From a checkpoint of a small transformer trained on Wikipedia.
Size: width 320, MLP 832 SwiGLU.
Architecture: RMSNorm before each block, tied embeddings.
Training: 637M tokens, 4861 steps.
MLP neurons of a small language model. Each row is named by its layer, matrix (gate and up: input weights) and neuron, and shows model dimensions 80-207. Each number is 200 + 20 x the weight over its row's rms, rounded and kept within 0 to 999. A neuron's up and down rows have the sign that makes its largest values positive.
After each neuron's rows, "fires after" lists the tokens most often just before its 100 highest values on Wikipedia text that the model never trained on; "fires on" lists the tokens most often at its 100 highest values on Wikipedia text that the model never trained on.

L5.gate438,214,200,214,216,208,210,188,219,179,232,200,196,186,205,211,191,182,211,218,226,176,188,195,240,201,181,188,186,210,207,224,202,197,217,181,219,219,201,190,193,195,191,209,235,165,243,227,172,170,219,210,170,167,220,178,171,212,194,188,252,212,207,205,176,212,233,228,160,196,158,214,216,222,184,199,218,216,173,195,213,221,182,213,186,223,198,210,213,192,209,206,184,204,191,192,184,188,219,206,206,178,190,177,196,225,187,208,181,191,205,208,217,179,206,232,156,201,195,194,153,152,250,231,181,164,217,191,212
L5.up438,212,200,209,189,203,185,193,224,207,223,214,176,187,185,204,181,213,202,159,192,183,204,187,205,177,225,186,187,214,174,170,213,207,234,158,209,191,203,227,197,214,208,193,205,214,169,216,209,235,159,186,186,229,178,197,197,195,217,192,221,225,208,185,191,203,202,209,194,174,188,202,147,203,215,207,204,234,243,230,215,221,202,243,198,176,190,231,198,223,205,202,159,197,223,220,181,210,218,200,265,190,215,161,157,220,188,215,219,197,191,205,199,197,223,180,188,214,198,192,227,248,164,205,226,199,176,239,203
fires after: "United ", "S", "Washington", "California"
fires on: "States ", ", ", ". ", "States", "-"

L7.gate279,164,181,189,191,241,236,240,253,208,193,231,183,209,163,194,197,189,182,217,218,172,195,227,212,194,216,200,177,172,176,201,224,191,180,184,204,232,224,214,242,218,132,220,196,171,189,195,178,207,220,193,208,189,205,226,200,190,189,190,127,169,194,217,155,184,217,215,162,206,215,190,211,211,213,224,213,167,195,204,206,192,210,197,188,200,201,209,198,178,209,197,190,203,169,204,206,202,189,189,193,206,178,163,182,219,189,178,199,238,202,205,251,190,217,172,230,195,200,196,196,189,184,189,212,210,209,233,180
L7.up279,216,172,183,206,221,197,217,154,197,225,154,215,213,194,215,185,170,203,204,189,194,139,215,169,187,194,218,181,180,203,212,208,218,187,244,185,221,226,191,206,190,214,187,239,211,223,188,163,177,171,197,197,183,226,206,214,139,218,207,207,161,208,198,214,214,198,228,187,169,221,214,219,196,212,189,200,202,210,225,212,191,225,238,230,196,186,191,204,218,181,227,217,177,190,185,209,214,197,200,225,182,194,221,205,181,207,214,190,172,179,222,159,237,168,196,183,224,181,170,183,186,173,200,221,206,188,208,220
fires after: ".", "U", "| ", "S", "No"
fires on: "S", ".", ". ", " ", "US ", "of "

L13.gate727,171,216,222,233,190,212,190,154,201,206,222,193,197,202,210,200,188,210,230,198,226,204,199,204,232,224,231,190,201,215,203,150,208,203,214,203,164,191,194,226,205,180,253,213,174,191,209,203,222,158,209,208,220,233,157,181,198,182,195,184,213,199,187,180,180,201,214,191,176,218,188,188,213,196,185,219,184,202,206,200,185,218,224,207,146,190,216,212,169,201,194,191,211,217,179,190,210,202,206,180,178,185,181,169,204,180,188,204,186,184,222,209,185,229,180,203,180,202,195,191,188,203,210,162,178,223,193,231
L13.up727,197,207,227,210,254,212,222,222,172,198,186,222,229,207,194,192,232,189,219,211,156,228,251,160,173,242,212,214,229,170,193,204,224,190,210,204,200,229,193,204,187,207,234,162,197,212,220,192,192,176,205,206,143,191,230,195,190,198,239,174,207,163,195,213,186,215,184,199,213,212,245,186,169,210,230,156,191,178,165,198,183,224,251,211,207,229,222,213,188,196,159,178,210,212,180,193,194,226,205,189,195,232,195,206,180,193,191,212,205,189,210,204,223,213,218,172,188,192,179,193,166,195,184,234,219,211,188,162
fires after: "| ", "6", "1", "3", "American "
fires on: ") ", "W ", "League ", ";", "L "

L6.gate429,194,220,216,203,228,215,192,220,224,197,217,221,172,221,183,173,207,216,234,196,216,200,207,176,228,218,210,224,194,235,174,214,173,215,191,205,218,215,188,235,205,230,253,220,219,189,218,218,206,213,218,209,166,213,220,225,198,219,178,192,192,223,200,187,199,171,230,184,175,223,200,193,216,160,203,203,196,197,209,187,196,178,189,184,189,218,191,204,185,170,240,229,177,215,186,225,222,203,179,186,191,192,188,227,168,188,169,238,228,213,191,185,185,167,207,237,202,218,242,192,204,181,244,205,173,191,212,198
L6.up429,191,235,199,182,208,230,206,194,230,211,182,191,185,179,219,199,224,173,215,202,182,246,186,147,212,248,153,210,201,207,190,201,184,238,234,161,190,210,226,230,218,176,205,185,201,217,190,220,230,194,201,165,185,204,202,198,175,178,185,153,177,212,168,224,181,200,218,185,199,208,157,221,200,187,225,167,184,204,203,178,198,211,227,194,234,209,218,165,176,224,236,205,202,197,239,189,219,205,193,175,213,191,215,199,204,221,209,207,213,223,190,209,185,188,201,203,208,190,164,198,201,171,204,191,201,208,180,175
fires after: "0", "1", "2", "3"
fires on: "; ", "| "

L5.gate535,210,185,193,186,203,179,201,226,231,175,179,195,189,188,213,197,193,182,192,192,217,202,188,225,188,181,218,228,208,185,192,200,202,163,188,197,202,169,162,173,182,231,235,224,216,192,185,211,212,186,228,199,208,202,234,198,214,216,193,224,194,192,219,188,175,224,196,157,200,225,241,207,191,190,191,178,190,222,159,174,196,224,194,221,208,191,194,247,185,235,233,208,210,239,218,169,236,222,221,234,228,201,176,221,205,176,190,171,191,228,203,241,162,190,203,219,212,191,188,199,182,194,179,205,210,189,206,183
L5.up535,196,181,168,205,190,207,189,190,196,188,207,149,205,186,172,242,180,170,191,179,203,210,215,211,210,195,204,181,175,199,191,168,218,192,194,221,220,207,186,205,173,228,218,195,200,217,226,210,206,196,192,191,229,217,205,223,207,227,192,156,209,178,164,229,187,193,198,210,183,201,204,203,182,196,211,231,233,181,222,201,207,215,224,185,177,210,201,191,176,187,213,211,225,202,191,198,161,213,231,186,193,193,176,166,167,204,218,226,226,222,197,201,166,152,195,230,202,201,171,174,198,219,155,204,225,210,238,237
fires after: "A", "E", "M", "re", "B", "T"
fires on: ". ", "had "

L4.gate635,224,184,235,221,190,171,175,183,179,229,184,197,192,215,204,168,198,187,239,162,220,202,176,176,225,227,235,212,228,230,205,212,217,236,192,209,166,235,196,201,213,191,210,198,190,197,228,200,206,223,167,176,220,195,204,186,197,162,207,222,209,201,195,227,163,181,237,193,180,177,215,225,229,222,217,189,204,195,179,208,171,222,170,196,172,183,191,201,190,177,178,173,228,191,205,215,229,204,196,232,200,167,213,187,200,209,203,174,170,195,184,213,188,193,197,234,204,228,181,209,214,202,210,212,210,193,189,186
L4.up635,186,209,208,194,189,197,186,173,188,201,213,198,178,222,193,218,173,211,194,204,229,208,165,199,186,227,213,214,197,232,226,186,210,205,187,169,187,193,203,199,220,248,215,238,182,169,231,222,187,201,226,206,203,186,157,211,176,198,183,205,212,214,194,201,199,183,202,183,184,199,208,202,224,235,217,194,190,210,209,200,195,187,195,227,177,176,211,184,212,210,206,201,206,222,203,197,219,196,210,225,205,229,225,150,203,188,213,173,207,199,193,204,189,177,186,222,216,208,206,177,214,227,193,213,207,207,195,208
fires after: "(", "was "
fires on: "born ", "ing ", "ing"

L6.gate528,201,198,174,176,166,241,205,225,186,197,241,221,179,169,214,219,188,228,193,153,214,204,239,190,144,218,185,186,221,178,189,202,204,210,194,185,193,207,238,224,211,202,213,196,235,191,183,175,227,214,195,234,197,183,166,199,217,209,201,184,177,218,204,175,182,202,164,210,238,164,185,214,229,197,200,196,217,181,201,172,190,191,187,194,194,214,194,199,188,189,207,155,201,219,209,196,195,193,197,189,203,204,226,186,192,194,187,195,212,181,167,208,215,166,192,213,182,200,200,194,202,171,195,178,177,182,208,202
L6.up528,181,182,195,181,195,180,216,167,175,194,192,194,230,202,228,189,207,192,189,183,206,217,138,216,190,238,170,203,160,203,192,191,201,257,209,195,190,192,195,175,160,200,209,199,202,202,236,219,234,197,197,226,240,223,235,219,182,219,195,178,194,168,179,214,186,213,196,186,222,217,203,183,202,165,197,191,221,200,193,192,200,223,207,226,220,181,195,182,186,182,173,181,162,206,213,214,161,174,185,195,182,229,225,212,188,173,246,232,216,198,233,202,234,190,207,222,191,189,179,198,197,239,231,217,174,206,188,209
fires after: "==", "==="
fires on: "\n"

L8.gate124,187,164,215,190,185,219,222,233,198,195,183,205,219,214,183,179,175,214,206,199,175,194,208,201,189,184,189,177,204,192,192,182,173,238,162,200,168,225,196,223,185,172,201,185,219,202,200,171,184,210,197,201,165,226,192,183,217,173,205,186,187,228,193,190,216,216,234,215,200,208,233,211,214,201,203,206,179,236,198,198,200,193,219,172,214,205,216,212,181,178,233,207,182,174,186,208,185,200,210,177,167,211,183,198,224,173,165,190,196,200,196,204,143,207,199,227,162,236,257,184,203,178,169,207,200,215,158,192
L8.up124,211,199,206,187,203,186,198,231,195,215,213,200,192,261,213,189,255,202,202,252,186,187,195,188,169,212,157,238,187,180,192,242,237,196,203,173,202,216,157,200,189,244,168,191,203,186,173,208,196,245,191,198,185,222,169,212,212,221,178,227,210,187,204,230,190,208,167,226,170,179,172,165,207,185,197,197,174,247,190,205,187,218,203,235,202,206,232,181,209,219,197,197,194,193,225,212,219,231,199,180,180,173,179,193,188,179,208,179,187,221,172,221,212,209,214,198,194,197,211,192,202,220,172,191,200,161,200,217
fires after: "United ", "the ", "S", "l", "L"
fires on: "States ", "'", ". ", "US ", "Royal ", "British "

L13.gate128,215,203,204,220,202,189,213,211,218,209,191,209,229,213,183,227,220,192,171,169,204,164,135,182,210,189,172,192,177,201,156,183,213,207,199,204,172,241,203,183,199,237,192,196,195,183,193,221,201,201,209,233,198,200,188,199,201,203,202,203,199,186,222,207,196,204,198,189,216,201,202,183,222,213,188,212,150,228,188,220,224,208,173,206,210,202,198,211,186,202,258,195,239,219,223,220,167,223,201,158,207,241,198,217,211,219,199,190,177,209,174,156,192,209,201,212,197,189,211,189,175,216,183,172,209,210,217,223
L13.up128,210,184,225,189,204,192,165,195,222,208,183,230,238,190,215,193,204,237,202,204,221,214,194,192,211,213,206,222,212,165,191,180,229,205,230,240,209,229,195,156,179,217,181,194,217,224,193,217,199,224,186,212,184,209,216,190,190,180,200,200,120,204,201,213,197,212,186,194,205,203,205,190,197,194,225,204,189,202,196,179,219,196,208,156,212,212,174,204,229,210,211,201,226,202,154,187,208,206,192,143,240,180,212,209,218,222,197,164,163,195,207,231,205,207,206,204,191,193,247,188,180,187,211,186,203,204,188,185
fires after: "In ", "(", "the ", "| ", "in ", ", "
fires on: "198", "196", "199", "197", "189"

L6.gate551,190,193,173,178,224,229,218,201,188,226,217,227,224,210,211,224,197,215,236,239,224,202,188,210,184,164,196,172,229,186,217,181,196,216,216,208,228,196,189,219,205,189,211,228,168,195,209,216,190,173,201,185,220,220,193,200,209,224,160,201,182,189,229,183,212,194,244,242,206,183,201,218,213,191,184,225,198,205,209,218,184,210,195,209,209,200,228,199,206,159,188,227,203,211,214,227,172,168,209,183,204,179,206,217,183,230,197,174,154,198,201,218,189,208,213,239,162,213,191,208,235,217,207,220,202,213,166,170
L6.up551,222,218,215,176,205,190,216,199,204,231,206,180,152,206,204,191,202,200,194,238,181,218,199,220,156,229,189,230,186,205,181,189,207,202,222,193,196,201,192,199,207,211,199,183,212,200,213,181,194,184,195,197,204,195,223,194,242,199,188,221,188,201,192,206,229,209,228,183,206,200,134,223,201,213,198,157,201,178,180,208,194,199,214,205,207,205,231,212,189,172,175,196,221,216,196,243,211,168,204,202,164,176,188,229,206,224,160,195,210,191,192,222,222,208,207,194,235,186,155,220,196,206,205,193,163,201,165,198
fires after: "==", ".", "===", "\n\n"
fires on: "\n", "\n\n", "-", "= "

L5.gate581,206,218,180,140,208,227,183,188,238,198,229,206,173,207,168,227,188,198,220,210,203,206,210,198,203,256,196,166,216,207,179,195,215,213,217,176,195,233,192,200,170,165,252,211,189,202,202,188,193,210,203,190,218,173,221,243,180,195,201,199,193,216,215,203,175,161,209,161,184,208,189,219,208,211,218,186,205,225,212,191,168,215,182,175,216,214,234,199,195,169,179,177,201,192,174,189,224,229,194,203,194,175,176,209,193,172,201,165,217,186,156,194,194,186,199,229,168,228,224,222,196,178,185,215,191,199,185,190
L5.up581,183,204,188,184,215,199,198,192,213,192,203,166,211,194,205,234,238,206,224,239,209,226,173,227,216,196,201,190,190,202,221,219,200,242,262,207,217,221,206,185,173,193,187,188,207,174,203,191,206,183,184,196,245,226,195,194,210,171,195,198,212,201,181,214,162,199,180,194,192,234,178,200,160,181,237,214,202,191,192,216,237,195,226,208,189,195,214,184,202,161,191,193,204,229,243,192,252,217,168,173,196,214,216,215,216,213,206,221,192,183,188,217,198,220,197,193,211,184,212,210,188,193,205,221,162,228,217,216
fires after: "(", "was "
fires on: "born ", "em", ": ", "um ", "On "

L13.gate140,191,197,211,176,185,195,211,204,199,197,214,187,210,196,188,195,198,199,209,204,186,184,179,228,181,205,209,169,197,203,181,235,163,292,182,194,198,205,245,233,190,204,213,160,191,205,205,202,199,211,199,220,209,210,167,149,233,160,245,197,161,198,218,190,212,224,195,204,202,189,206,202,206,225,210,181,194,213,187,208,187,193,172,187,222,222,185,210,193,205,189,180,173,180,215,160,248,194,208,204,189,205,212,161,198,169,154,173,176,205,190,208,206,200,223,215,222,207,227,191,175,197,227,192,201,203,174,214
L13.up140,149,205,170,193,192,188,167,193,195,200,203,189,199,199,233,202,178,209,189,214,194,141,179,184,225,233,176,219,161,196,220,185,174,204,193,211,200,192,201,212,186,218,216,207,217,185,184,211,212,223,180,171,224,211,168,152,206,204,233,173,200,202,194,191,198,191,195,218,177,204,234,193,205,176,193,179,207,162,185,199,184,209,171,169,235,171,226,228,170,167,203,214,202,187,208,225,219,196,203,234,198,209,188,179,184,236,215,205,172,138,213,222,188,198,201,186,231,186,215,211,231,168,219,199,231,162,198,226
fires after: "==", "|", ":", "===", "."
fires on: "\n\n", "\n"

L17.gate63,212,179,182,166,233,176,207,194,219,227,219,208,204,188,189,225,158,152,196,174,225,198,192,217,191,223,186,221,213,186,194,205,211,191,197,199,226,179,210,203,206,202,191,232,158,232,207,203,173,226,213,179,208,200,209,197,190,191,219,219,194,190,186,202,186,212,203,226,190,198,221,241,190,204,198,194,202,239,198,193,186,171,213,193,205,199,205,237,193,216,210,191,165,216,185,201,235,208,236,189,199,194,210,240,172,186,174,186,217,216,214,203,214,202,201,230,209,193,187,180,179,182,190,238,165,192,184,147
L17.up63,244,219,201,224,201,231,202,202,152,196,206,183,178,166,229,190,194,234,224,180,180,178,204,171,200,196,241,191,243,237,198,174,184,167,230,188,202,221,184,227,240,216,217,186,181,153,202,207,184,205,191,185,167,179,214,198,219,233,188,197,200,209,187,228,225,198,243,202,194,222,195,205,225,204,191,177,173,193,165,199,217,200,186,201,184,201,173,203,212,200,225,186,278,194,206,205,215,203,222,176,226,213,227,196,199,184,219,202,195,224,213,190,209,217,194,232,181,201,210,196,189,205,184,214,177,194,234,191
fires after: "\n\n", "-", "2", "\n", "1"
fires on: "==", "-", "- ", "===", "1 ", "0 "

L4.gate575,201,211,186,211,195,202,189,218,196,204,237,179,220,184,195,189,196,201,195,163,185,213,169,172,189,238,219,258,215,196,166,204,211,186,213,194,223,203,199,176,196,187,202,190,200,205,198,183,230,219,192,203,191,220,154,186,199,219,199,202,179,173,181,226,221,209,202,197,207,219,184,243,221,201,223,193,198,200,203,217,200,210,188,168,179,139,214,178,229,203,204,189,189,237,172,188,202,180,173,193,243,200,196,220,235,186,202,192,167,213,189,197,210,180,226,161,200,204,171,210,201,208,230,180,211,176,193,199
L4.up575,242,217,203,193,190,211,183,230,204,187,210,210,209,225,185,201,201,224,189,239,169,183,175,210,207,194,182,194,191,211,191,221,181,209,219,224,191,206,225,177,177,201,198,164,200,174,162,195,193,185,223,161,197,211,213,218,232,181,229,197,228,188,163,219,185,209,194,183,181,215,203,203,190,210,180,159,225,192,245,194,217,200,216,239,189,190,183,215,165,218,209,197,202,199,184,211,188,204,187,184,201,219,193,220,172,179,199,216,229,173,166,187,210,225,177,192,217,219,214,154,210,218,195,206,216,188,231,213
fires after: ". ", ", ", "\n\n", "- "
fires on: "On ", "on ", "In ", "for ", "For "

L12.gate831,194,194,200,193,223,214,200,225,209,195,212,225,232,216,199,188,180,222,215,199,214,184,185,197,206,200,183,204,215,180,230,184,161,205,240,193,215,217,167,232,188,151,231,127,187,175,217,218,145,213,208,186,159,200,246,227,182,208,193,183,221,205,155,194,177,173,233,222,196,189,210,201,197,145,198,187,204,191,177,181,206,205,228,233,221,191,218,175,217,205,207,165,196,203,184,170,215,218,161,163,212,178,183,176,192,176,189,201,201,211,192,185,204,194,182,207,197,212,227,182,207,222,190,235,204,206,178,164
L12.up831,196,168,206,232,199,186,187,185,182,194,181,172,233,239,253,179,157,223,194,174,183,209,192,204,198,171,211,174,220,202,154,231,212,160,203,183,194,195,218,178,179,189,195,248,214,172,251,223,184,215,230,191,168,200,237,219,233,227,186,215,205,203,183,193,191,190,193,181,214,180,226,191,223,162,229,198,172,199,209,201,181,177,217,191,190,208,211,155,199,189,202,175,207,217,196,193,210,189,185,150,194,187,190,198,212,194,211,213,205,189,213,209,181,198,208,190,197,225,234,178,176,189,176,232,211,192,190,207
fires after: "\n", "the ", "|", ", ", "| "
fires on: "| ", "University ", "\n", "out ", "Academy "

L4.gate646,224,192,182,220,228,164,196,228,208,207,214,171,204,168,204,194,193,202,168,195,192,203,173,229,192,224,207,190,203,196,224,217,201,204,178,209,189,176,179,219,173,199,241,198,161,197,209,192,205,197,210,211,263,224,238,182,214,226,228,193,201,213,221,202,206,173,199,192,161,184,177,214,205,210,189,194,185,209,218,207,203,211,204,192,203,228,175,206,200,208,186,203,187,212,202,236,227,180,214,198,221,196,187,234,182,195,219,155,186,215,205,162,200,215,243,223,213,175,239,219,170,173,219,193,198,183,164,235
L4.up646,227,185,221,189,177,208,173,166,199,197,205,238,192,217,193,194,216,205,168,152,201,185,186,211,210,203,195,202,221,195,169,211,207,232,204,182,212,211,196,218,191,203,198,182,219,190,206,187,211,209,185,191,187,198,205,194,224,192,169,223,186,196,222,199,180,181,199,162,195,208,216,214,178,183,176,200,225,168,195,180,203,186,178,193,212,218,201,211,218,210,188,193,216,187,230,171,198,199,184,217,216,165,203,181,202,209,192,231,204,186,202,249,210,161,176,200,230,191,148,186,216,231,215,180,176,199,241,209
fires after: "-", "2", "On", "By", "to"
fires on: "-", "–", "0 ", "1 ", "3 "

L6.gate463,210,203,211,220,215,194,221,203,213,198,211,236,164,149,222,194,213,223,230,214,173,166,208,229,194,201,218,208,225,195,209,196,198,202,215,209,224,247,207,216,220,209,219,225,207,201,207,168,195,224,210,194,193,190,229,181,195,228,210,163,193,221,197,187,203,176,229,201,211,218,224,174,190,207,204,188,211,204,206,204,164,146,240,151,209,239,218,245,190,194,232,202,184,199,189,210,212,223,200,188,183,228,196,220,230,174,213,196,186,212,194,207,170,182,195,194,192,201,188,148,209,197,196,222,169,183,203,239
L6.up463,193,181,191,211,217,194,221,200,187,182,199,217,230,220,172,191,199,183,192,199,202,207,195,207,172,191,234,196,230,198,211,189,163,193,201,153,188,188,243,237,194,215,203,226,232,172,191,185,167,209,214,182,197,204,207,199,197,204,222,200,175,190,166,190,205,195,214,185,174,194,184,232,197,183,167,219,202,173,204,193,216,226,206,238,216,161,207,201,204,227,192,201,209,189,184,185,199,176,208,210,204,239,208,208,174,223,230,234,163,222,242,125,207,252,199,204,220,182,229,195,193,231,207,219,203,193,187,196
fires after: ".", "S", "U", ", ", "Washington", "Division "
fires on: "S", ". ", ".", "D", "Di"

L8.gate582,225,213,171,218,150,200,199,232,216,228,242,233,178,219,221,206,200,210,183,171,254,194,192,195,199,211,174,204,196,209,217,214,179,184,211,198,215,233,225,215,175,235,251,236,177,197,201,198,197,181,180,189,190,218,206,182,228,204,184,223,184,191,215,212,187,243,235,222,180,192,188,214,225,218,225,194,251,190,236,204,182,199,184,171,190,199,229,176,206,204,204,162,182,219,207,219,180,162,216,196,230,180,190,175,185,184,207,196,181,241,184,214,180,195,220,208,224,190,206,204,223,210,198,190,188,181,217,160
L8.up582,228,192,194,175,163,173,180,197,208,239,185,165,202,200,177,165,206,200,205,230,261,203,168,192,220,175,204,208,204,178,193,233,171,241,230,221,202,199,234,204,197,202,191,195,147,212,189,151,227,180,194,206,185,201,201,186,204,181,213,208,236,214,176,194,217,184,148,195,175,191,197,220,178,211,196,217,219,208,212,209,197,187,181,179,201,147,183,220,198,207,234,207,197,179,174,202,202,201,165,208,199,199,199,195,200,195,207,204,217,193,215,197,196,212,213,180,186,177,235,189,199,215,195,182,208,212,172,232
fires after: "\n\n", ". ", "\n", "- "
fires on: "On ", "on ", "of "

L13.gate299,210,157,200,206,195,217,218,190,189,243,192,236,182,183,185,210,183,276,175,176,213,193,154,190,170,208,216,197,181,213,215,213,184,216,207,190,195,198,225,190,174,187,233,197,161,215,213,168,203,192,207,230,224,182,206,203,214,211,200,176,195,185,200,200,190,214,196,202,185,165,206,186,201,196,194,184,189,181,207,221,211,195,208,213,224,217,182,211,194,200,210,220,204,184,192,184,207,182,191,188,177,177,193,249,220,203,159,212,185,178,203,190,211,202,193,214,197,185,268,209,197,177,206,241,179,212,190,197
L13.up299,198,186,178,180,226,183,205,216,211,219,206,190,197,196,228,186,210,170,237,217,201,194,214,204,183,163,208,222,197,185,216,171,199,216,199,157,213,185,191,222,187,200,161,205,198,265,236,190,178,194,195,209,195,230,212,197,173,173,212,159,191,192,187,200,193,170,234,209,197,198,211,223,228,206,181,197,200,199,228,215,232,157,193,229,213,195,257,240,185,193,201,201,212,212,209,186,207,193,183,186,201,237,224,243,179,202,221,217,181,181,213,189,162,199,215,167,236,183,233,191,164,214,184,192,186,209,196,154
fires after: "|", "F"
fires on: "\n", ". ", "anti", "assi"

L6.gate785,187,174,191,195,175,219,200,184,172,178,204,176,224,213,189,231,213,188,181,203,216,181,223,212,185,236,161,199,220,232,185,205,207,208,243,187,204,190,195,204,198,203,219,231,167,171,216,179,210,218,226,226,202,206,238,214,199,175,174,194,177,204,202,188,223,224,212,206,197,187,208,193,180,193,210,189,197,199,191,218,236,219,162,180,218,215,206,196,186,238,203,187,221,200,159,197,163,256,207,215,226,186,230,178,176,231,184,161,182,231,192,181,181,219,202,206,211,204,211,215,224,207,203,222,214,196,205,233
L6.up785,174,200,220,229,171,190,234,229,215,166,182,200,196,206,186,224,215,171,249,204,219,198,218,184,206,179,204,233,221,226,177,202,172,221,178,218,207,216,171,189,209,223,212,193,164,209,219,173,220,202,190,214,228,223,169,208,224,213,189,198,192,207,189,204,211,197,220,222,180,194,229,229,212,199,176,206,231,227,260,211,182,202,210,189,199,191,181,156,199,223,196,174,205,188,182,178,218,212,239,227,195,215,150,169,207,155,223,175,175,205,171,206,195,213,223,189,191,241,179,214,162,194,202,184,215,170,203,200
fires after: "Al", "al", "M", "there ", "There "
fires on: "-", "is ", "may ", "was ", "of "

L12.gate792,221,159,209,216,196,199,188,199,199,225,204,185,217,205,209,221,191,159,201,213,202,188,196,213,203,220,188,181,208,207,221,173,211,205,243,182,230,230,218,183,210,199,193,175,175,216,190,160,210,236,197,219,223,182,209,206,197,237,222,167,205,198,169,203,185,211,174,262,172,210,202,210,200,228,206,212,216,190,226,212,186,184,195,241,215,203,177,200,188,180,216,224,191,175,209,206,190,178,178,193,207,208,198,212,182,191,163,175,229,216,252,216,222,213,171,223,203,189,199,214,174,229,222,204,205,226,185,236
L12.up792,194,220,189,190,193,170,227,219,200,187,206,181,208,194,215,198,159,171,245,200,203,234,247,179,226,211,192,226,199,221,198,214,155,157,212,218,208,199,187,233,227,185,177,217,193,178,206,170,182,170,206,181,171,224,207,215,223,219,218,200,214,213,216,183,221,182,240,202,202,204,234,193,200,198,218,270,216,216,190,164,220,191,244,191,218,213,212,195,191,233,175,170,156,207,202,216,225,239,234,210,218,206,203,185,188,197,179,204,176,212,236,230,186,210,197,181,210,231,235,207,226,214,232,220,217,221,190,211
fires after: "\n\n"
fires on: "==", "== ", "had ", "a ", "an"

L5.gate100,230,172,212,206,181,189,195,223,211,210,246,211,203,196,228,206,237,218,177,241,183,208,191,215,192,224,177,200,218,182,173,199,199,223,199,184,230,211,201,228,177,179,205,221,173,196,192,231,211,204,209,173,160,228,195,222,194,213,211,256,212,221,172,198,195,202,224,191,207,196,219,201,191,209,214,168,200,213,191,213,186,202,205,176,212,200,189,171,236,186,167,214,210,213,189,190,166,196,221,219,188,193,160,213,192,161,234,212,195,187,185,223,192,215,193,200,171,176,208,216,186,186,185,204,163,193,161,199
L5.up100,196,212,204,231,189,168,199,189,191,180,226,181,200,208,202,149,194,185,181,225,209,210,184,185,222,183,200,225,207,181,183,185,214,236,221,177,212,212,221,191,166,187,184,193,211,192,205,203,216,207,171,231,222,219,189,207,192,187,183,200,197,191,225,169,192,177,221,193,223,184,198,200,189,197,219,176,157,210,178,177,191,218,196,171,205,168,238,208,220,168,204,167,194,223,185,201,219,178,214,207,213,139,229,223,180,171,158,220,197,198,207,210,192,180,199,204,196,196,194,186,207,193,205,211,182,187,186,193
fires after: ".", ")", ".\"", ")."
fires on: "\n\n", "\n"

L8.gate564,216,223,199,173,196,206,216,192,243,139,193,219,187,211,222,173,191,186,176,217,216,211,228,215,194,211,204,231,210,243,209,213,197,225,184,239,199,220,190,175,181,227,224,169,198,194,230,190,208,221,196,199,209,210,188,219,177,228,215,183,218,218,181,214,198,184,224,215,210,216,184,218,217,198,212,199,221,211,205,222,199,187,207,174,226,164,191,205,194,222,201,186,196,183,160,211,208,175,198,188,192,181,210,181,253,181,198,220,207,231,190,159,188,197,206,190,162,172,198,180,211,209,202,179,190,195,183,200
L8.up564,198,192,211,158,209,242,178,176,206,205,208,221,218,201,202,196,208,204,217,203,215,200,201,189,244,178,172,175,201,184,180,169,192,223,238,193,205,203,188,176,205,221,179,207,174,193,173,178,197,179,222,211,228,221,204,218,133,180,184,226,181,183,174,197,194,185,196,175,193,211,226,240,172,187,177,189,220,234,173,211,172,190,200,205,236,222,200,190,216,205,162,207,184,225,189,195,210,199,197,204,179,210,169,203,206,197,174,212,223,217,210,202,228,178,187,252,179,223,210,208,174,214,207,205,227,203,214,229
fires after: ". ", "\n\n", "Bar "
fires on: "He ", "In ", "& ", "of ", "By ", "Urban "